python train.py --num_hidden_layers=16 --hidden_size=512 --num_attention_heads=8 --num_key_value_heads=8 --head_dim=64 --intermediate_size=704 --vocab_size=50257 --hidden_act="geglu" --norm="rmsnorm" --norm_place="pre" --norm_eps=1e-05 --positions="learned" --qk_norm=false --attn_scale=0.125 --bias="all" --tie_word_embeddings=true --parallel_block=false --extras=["capped logits"] --init="normal" --init_std_qkv=0.0254 --init_std_o=0.0254 --init_std_up=0.0254 --init_std_down=0.0254 --optimizer="cautious_adamw" --learning_rate=0.000495 --beta1=0.9 --beta2=0.99 --weight_decay=0.26 --lr_head=0.00819 --max_grad_norm=0.5 --warmup_steps=309 --schedule="wsd" --decay_fraction=0.903 --decay_shape="linear" --final_lr_fraction=0.1 --batch_tokens=[32768, 65536, 131072] --max_seq_len=384 --doc_mask=true --train_tokens=578800000 --max_steps=9310 --dataset="wikipedia_en"
MLP neurons of a small language model. Each row is named by its layer, matrix (gate and up: input weights) and neuron, and shows model dimensions 170-340. Each number is 500 + 40 x the weight over its row's rms, rounded and kept within 0 to 999. Numbers have three digits each. A neuron's up and down rows have the sign that makes its largest values positive.
A block is one neuron, or neurons of one layer that tend to fire together. Before each block is what it responds to, as a language model described it from the Wikipedia text at the highest values.

Responds to: Nationality and place adjectives. Nationality or country adjectives and place names, often after "the" or mid-word, such as Spanish Army, the Austrians, Qatari, Polish border, UK.
L12.gate15:461503533463483570584456532447515489516503519509488572599523480460501547471529424511565524542532517485459457495465592478544571468518479535520519488523501482561526527481521560538500527423460525442525461483475465465558476547554505439469468523462479532410544447489530496446511504518492499539438482531512468551531520467479529488506513465498452590503479512449493429411500516512480435490464531516518553543522534504554543550499485479483513476489551472441482509518455496441481475522510441461478466551495546525427483448496
L12.up15:462510520486475456486499509500502530474484512540492562480533509442534593490487465461485503508603540461458533494488512510423459479490476514544524443570552477514514537571452545500471507527457446486501501505493492466398512527465561521485525441450500506516506460475444569541498448505533486507458492543518508506556457496517509506564450541510559539488549514460489466430546498458512460368480543487509493537540512430557510529553522506495551495453492446571518490473518551458496523486479499497358499456531500511572528550484
L12.gate184:496446476479448535483499503551526532507552565473482433548488519583456466506509550482541507479502495446525490448460532473531525498539524499464462436577533494451509520544551443516522503473370526444528482536405471556482519510516499552528536529472508504501542455445534549560491490445452419486534473495506395460418447499496541495530435517478481518486507486451527485498589436428496537481470457524478512538534545524516576506474513477480543501542528571497503547534468502550498526453502476511536498586551467544454493502478
L12.up184:521527497462443468506492500522490488514468487546488489483502516433508533512508423437524514535552559483506475476464455466481496471466565490517486481460534529473555407531455428443423490519499516502452481466535461561499469530601522573471482538494523525474463524512419491514549517478532508476519540467535501561444519510474518474467465534494474484437465489471544453395522542481427540614497549497461475447450526397428493524500477554537453480443507553468487437524483471480497608458550534499457525532506557544557501460473
L12.gate231:446452543452462587591522531522498526458417478560493477432472516477508484458493517538543432571531570450502519524520512448468523539495469574545510487544520540504491484554501504521499501488427497457536503536426451555596489482519524433471484467496451511560571431559435597439460467491538584536524524468506514535526436444474570524595497515483457499504532478572523523512522466438482512509476460496492452502478492476513514518553497546520515456475552522487552505508499448430473483470534496426491479498467475544533521577436
L12.up231:486488470477434458549528538492520517511434572543395515480496530398481506472473492467505427454444542486505461507498566538533488533552541556542484407557551519463501527497501533521474505472500498467505496445451560471517478440464502469436538449465459517500510497553533566515433483468491499541444429497517494535501514497448532438544501495568514503508489535498591481403494524531484524524469456443471563451549513496462468561477435508488545499522470461474546491478536485485455534484542514530490492513522491450521535509494
L12.gate694:436505558504508464521485514477503433431546533509467450530571515468454524537566537438547500598514540490464413461506573511466450526532518463528519494515466545477528464496480519434501474520570487477452496579528500458517493490457412439484516543512570502474509536474440517483488436481435461525458538534446493490520494377514516478482537494455482501494464512522554519525499521421431518408520492509473471524489543516533533526442540504499483576422476495464514478483506510570526493542530469521508547524533528513430485472480
L12.up694:470488500457463527448486481526450527494498529549468518532548532546463541447531553468503574493553471558503425519496502433571492591581503491447505569518474523576558521545497514510457462512430495511493476500547458559474477460552492496500393521471461525482537450503496528527410516556451455502438546543505457509533452499536453488527554466520580513525521466438525521479411520455495479469479553580471467479509500488536477570460443478415436446461439547495563542512470555497451498567502446457477499502554426497427502515420

Responds to: Headings and country names. Line breaks right after wiki section or article headings, and country or nationality words such as India, UK, British, often after a comma.
L6.gate303:546440425522529488553465467476513491484522543546514525483553505455580505565502466492498482479539515464456494508499472504521584515478550529534434513515513516509522527509495483527547522446494536468540488507543441501445479456519544496529517476464474569420524545486420395523527574520474540553445485523520413506499504484534457525463556549536517533495516536434508523511421436495534463492477488589477519515509500432488549574619533517487570459553487431535487556510519488480555466538556445560508523477551538508484559520490
L6.up303:465447582542429496500451534493517456502476556516483510511464523476518504545458494490515530575467490507426484538506501475478531515602494539543451507518556553579581474611537541506450558476519528473494465510510524514499488488568539529518498453477541585557494507485507474463520624470480505478492500477460535522508477475544525524492565498513508523503508555496503487496491544406456484507482521509576442508547543497544506501497539472515486488449608515489498430478522506422395477546448518483518548482457510521432461419481

Responds to: Word pieces of foreign names. Fragments partway through unfamiliar personal names, mostly surnames, in tables, cast lists and references, e.g. Rok(avec), Mal(agamba), Far(rak)han.
L9.gate191:557446520436562468481530391545503462532433491530451480508533556498510487483502466404564575492528415460491588475501453523535484524490536523545506538510498521485467524495509479456524451486540510571485586526476519524409485430567488488453468525559542547451467545473459474489444452508518546559559591484508539524552562523468501526486474484629599487507485504423485418535504488481547544488502489485511483569503485490511568466543551569427516572484562483462538528475557440472463525461478588451421554500505584492511457525499
L9.up191:481490534512436499523547502565497468433553437565479393557521475521474503528514456509440462505446509476461500485510401506553505500493474487498483489526505507443484455524575487480439524527484476584532525496556493501504489620458466438444511577534493450527449491495499473521499485523549498532480547623499559458578470551476494497411575459444541515472480512487453520476548551520426512526537500468523516529519391493506601537443500493523478526478511468452498466524497493560485488485513490498384514554504446503546563495534
L9.gate192:498497557522495510510515394507467492511480514523436552544481531435495523518545496535547487499540494511542495433489474550514473527541480518498515561555473545472484500504550478527462500444532493630467572523471466528499493503496596505501520540509539443466519551444528507548513478491508479423525488454495516535536522521498418508512445473519457500466510513432495491450511409430574510525589471460529418483539546516540468494429534487527530495499458482437491487474511462438449532527570585547445540496526479520469478472511
L9.up192:463510561468528497539472493518469465458486486541413522459352479498519518525531545521530450472524473518542536520433527511499500543517472499520462551493574581471531455446451500544535457563481517512460516486529500528525489462541497476441532487458484547504531511527574560496522480583529606480483459518496465489484579533438489555555511482514502451519451452585521504552534511478498516445539497497515518440525407520518479524492542483535524493501412548460428455527514455484499511558524518531525502450443505506567534488452
L9.gate361:478480463472513480532501447509497475494529485479491509550538542465465541488543464430473506481536531491463512495478557488550452545534512468481469501522520554466534524556497488543480471476528517569523458473557493522479472517490557462481478473573496474482495509411581492545530538530480489472548490476542504508501557607394479524549493457518514477508497506535470475467478528513474548444580574503537512584525494490488572495475492536539563499467491540455516478509499471459478519482515517478482483558533390464487588537442
L9.up361:549383482518505511487536496527557527526452443570538513573520503472496451470562475461537467511490500461489502440528471521484549552492501523452458518486482482498447487524490539478534506487498481473500539493466504455455473492493525517545480465565539458439491460500493385471541453399530482454514522498528496508514497522447498416471526511561455442534457436519568473594486440419463565526532512497519530551505557489491527544425405516559541548540504437493453463521483507492464499486561528486548402528453534462465456441549
L9.gate629:528528431503462471513486418545483493470504450601518465537487460486464476583521547458527512468546502466525476511516516525526477473385525451469523503440512462534472542452526451483501511487488502589516507522565471512408478500474529538560460521539543529510509514432461476505591463419453497445549524485521536483500531579444449539520496491502526516511534473547561473521518492503455514509611493553549461477507520424491550562472475489538563583439515477507567478490473465494461528527484593463530529534531485432535433513517
L9.up629:533491518512516504520429536521514476431519456451533506478478487476493568572538524472547506522507455489535546535533544483453444463472533475472486477425489499498512497497507455529531574500490500573528465465499427506463487509505538456470445467580515470538455505485476464506505480517502573504599543536478454404478521525464461445485477529553492532524521450415504496477472433487544538511485470462532456494517455426489536509405550429460552454486537486454477516450512494532498471441552504444501538532432468530554417519478

Responds to: National/place name modifiers. Place or nationality words that modify an upcoming institution, such as States in United States, U.S. before Senate, Sarasota County; also any/the after at.
L9.gate28:528434462415492552538468418492474480484500488549535456527607457471519544475493443411565507536541479509452566472513533489490503448528544575462467454511459483554464548523502477510465556481557537480489520464488463540490510507515512485481423534434510539559575545450536494477490509496514478539499488494533449538522509532452544539515453570485550476514527482495419491468470522476576439461497451487554478503443493496526511506494491477500504504585510478486542437530525518482450557516508500493493461524500535505451536443483
L9.up28:472484384530592482515515520478457482494441511488495456450514522522530511565519437459531490467514560521527500470511528531481508534501557461542531525495497478481470548480505525510565457454474479501491482530520476502485489395533461514480443546485421474478519476442511493529517505465500481495525499494499500510438444472546529504495473523473562477539464541466538641437518481469485554448474511533551470511540463463486506598515522570414551551493463452531502475505414523519539519498488499479514432426477587494532458511445
L9.gate103:516485503445557557563494507476479535450525450513507523442586484537509474456533531538518513502473524409474473480537565417540465502553492505429471507519525492515468532514627437512534532424489463510468453439524445568550464493543512600511528451471533606460532450494495535524437536542548569448478548464508441466417507469486510511477557513538508533515517507493447499507504493465522508496561549563560411506515515485545472463529462558498546481499434490465544533480466507443570507501528499482434497537509506487474553487457
L9.up103:492513504481489433486481461515473502467502483495466479509587556492525488476483465411459474532413617514528495483553486490519519520565520555498444450522526437581528497476546483435558550496450437487491526472482500480539478513512491482482525538479525490518483462486494540487539528510535488528580555512517456508488454425458470532521477536531578536524506542617490506477506459499489506509514493477515467432485459490562490533527486533506546520522467549480521497552475511555447477470550484485477509497521483507466467514517
L9.gate318:527480442448535515492383453474422470450556504533459501536542519489461563460499533471482554491530468445451538481515544501537452467542506464527501404524496520516509500504587443474479509458407421545488504477462598498471481429503484549499528458528550545434516468558505578547528521488552530442479524463524527499529505484456466500460516524532516474505444483446518503512514452495507461518510518526520556460511506446482517513570439530557525541507447587467509488514467571503528520520562506520504535510529466514601494429392
L9.up318:475408471527466472473471544467456516522454442561478483495485550471543569479497538364575559528509370495452567577526525441499521509521508510486497482572498504505499504521508520487450487484464512511532473534494528498467474478463547448507423498559488532464576472500532531464415583465455524558515512430434420538524542476474489495508457505474522421541474529451448552461510489495502509504516487472541442539500498540535479468476593531496465485530434536482547523516478451511481491494479425521547580552503463558484463509510
L9.gate438:516475545501513507461449370581513480491485483450483544477552510471529505515518497483542536495455477501484508510527474468477522454496477411487557459498471518544543528533447535550560504554455456586519558447430518532532494497572523525528455557536529535457517513549451547412464569448523542531507523492489444500539570499476514514489480530469542548533443548495550520425525439468511503489525450513593481485529507495449548521458472483447520524473535562500517444491487550468548497489481466460485464538503496486491470458537
L9.up438:491468457521479543541541515533568456431518477538514514555572458603454505491499421576532473541529506519468483504524536501472496458521518493467504508539521512411486460481527533484561510531481462475500588490447506508557483401546507488482463557467525486481542454494526550472535453513557505449473457471458514422466510476477468552474557577552501513478338470496496457504479404472525445447527460497474552507563447510502475542515513482513538517515564459532511483390524495533466461427490454495502459451501548486511486523506

Responds to: Person surname pieces. Tokens inside a person's surname or middle initial after the first name, often in tables and cast or member lists, e.g. Brennan, Poindexter, K. V.
L6.gate237:511453468496557504503473449485494482493511466583519553558555529508466576498510468431540528528500397481503492470544508526549456455583464509446515475457477496540493484464450491463491428487523472612476482474495472567415447447488475421534483514552518492498598513502489465473478559468513517524535555517567514489520549502442522433482529540554527482502457493527506474503502522549570495550512411534561514452524477502412553485531557481508554481552518510537459458528476475515498536542583511411492546532541490484555484487467
L6.up237:547496513522509521432580453458521515502554483510443538568524493481475611428487516502522504514447424416456553555506524556514529523446527494485524528443486483549515488480481484525548481490535554470531546541524469534453545433460531454429437547583527495568526467483571541546524504521515572502464528551553527493434527432444508470517561544559506528535477446506518496532467560498538545474542482572518470455508496480469495458534511550532511503513504536555496507520528488502455491491522452399521476469555487455559515515511

Responds to: Rare name fragments. Word pieces inside unfamiliar proper names (mostly surnames, some place names) in tables and lists, e.g. Kw-ab-ena, Kamb-undji, Sher-rock; also the dot after www in website lines.
L12.gate447:480517548485473472529456463484514536537551493463476469482512529481551553448465497536494458504418535536590505477462480509572534520508537520481512476433469431526502449494420516451527533516477488508479518428545477519455504534513515484500519488541469551494609471437477463497522434544510484483439504578424439491495464548502427530507470496466542426498550450551423439486503548488490566480468516486472450568491537422550506469464534453453467469536520513486437485490582498501501473555543519535459474587465479533470513473502
L12.up447:538433497436485474499487522476547531488493490510480548520484566493492575422466625536484468489493455489472509465428470485494476576541481523466512425434521430551494520550516497485529464454460448524537576511551505510423478483609580529467503585509517568509497495390504544476461505507467461552466445566497478521553449479518494458503447536575469557563496441530506444525521485527498472577503404560495471479535537433503504478424521501508469493515476456514460516457433477490468453457498494516467383517459529533501516552513
L12.gate514:542532456527502442533550448519478463446507453440394504514549467498515515463448533380529491428467504432543580480455473473500523459453437486445520476516471518473474580475505459538477517529486492531491552550417438562457510531503521512536530464471537470469506568491497522460563457497560425461474537519499551519513541485458564561450479531529495504580526501603542477496499482443459597473394496475477493530513526476495541523564545481432584525460491564531564479528488470518524549464515578443523538433488448438486523591506
L12.up514:465461513486571506433563527544490531522480423482485528548530555500568504425544426495491509476520492499525532430537499548566441478482478514510512522500484480465449493447552541488466544462518539549505487526560458491501508489513423492500532505468466429506547499494480525523548508547509494469534609515546462541524500525498470450472505426499534548458532630487559523447486598440470470447469501479547567432491525473443485569450504472452537496536469416450515431533495442497436503479439483559521543409498493531487475547471
L12.gate529:437503486471460439567500455488466535530403446448461485537466535464522576474472557527467514489548496514496478528487460523515510540500544532498558479535512475506502536534430471496445487483486478515570526511503445499468502594505498488489421472472511519482471522420490495523516515445428485516501423530508543526474586570604434455470530464489484467486503456561459517471537536482451504500518541558533572548549548467475537500428525520413483496523542553489483498587458438450493463447438520447503495499458535542504496502477
L12.up529:489441459541557499529471405546525478565511463500522471518455472502469498452494575534579470500498524408542520479508510534536495556534499493541546555503590475405439501438482478490508530500510486506507518485501443565482540497480473458476497520525558568561432540389500488575550480447521525488460510448506544565520527550463450522482586501516545482540511469592450435548509524477493424468566419462516539540455494532379498421558517517462512481557468596467509567497474526505526500549521477475468545495433543432523446517490
L12.gate612:509498553448551388523498456521514426456471439471468496556425515524420519586487479497458517487537516513571524425494478537460531534548458465491522480544547491447494498515467463571544480558524531528514530514471480468470512560516482571504470475455452530523477523467510551447450441565518506504503448487491540496533540580530477496444511477524449575538429552523506481520459509421590458490491484454416505497503555503493502495383528498489528538465470536467544471488490489434567507500497493514487477590473462464535510597491
L12.up612:521481534535562452423500486476555458508528407516459504541484502520429545513515512477487484428456545509525533474459484559532576537506452441432556447477498481510457482552449479531551452499486482555442523440424489497435487469542433568607504506478484536532491435415559493475517499482492459440432473484507546488530517577461500515440522553528434525504467551461526497483509473450516524503485477486454487537531519463529485511452547490514552481478484575484486498502481506475539496496564462470406484555546413479529490511531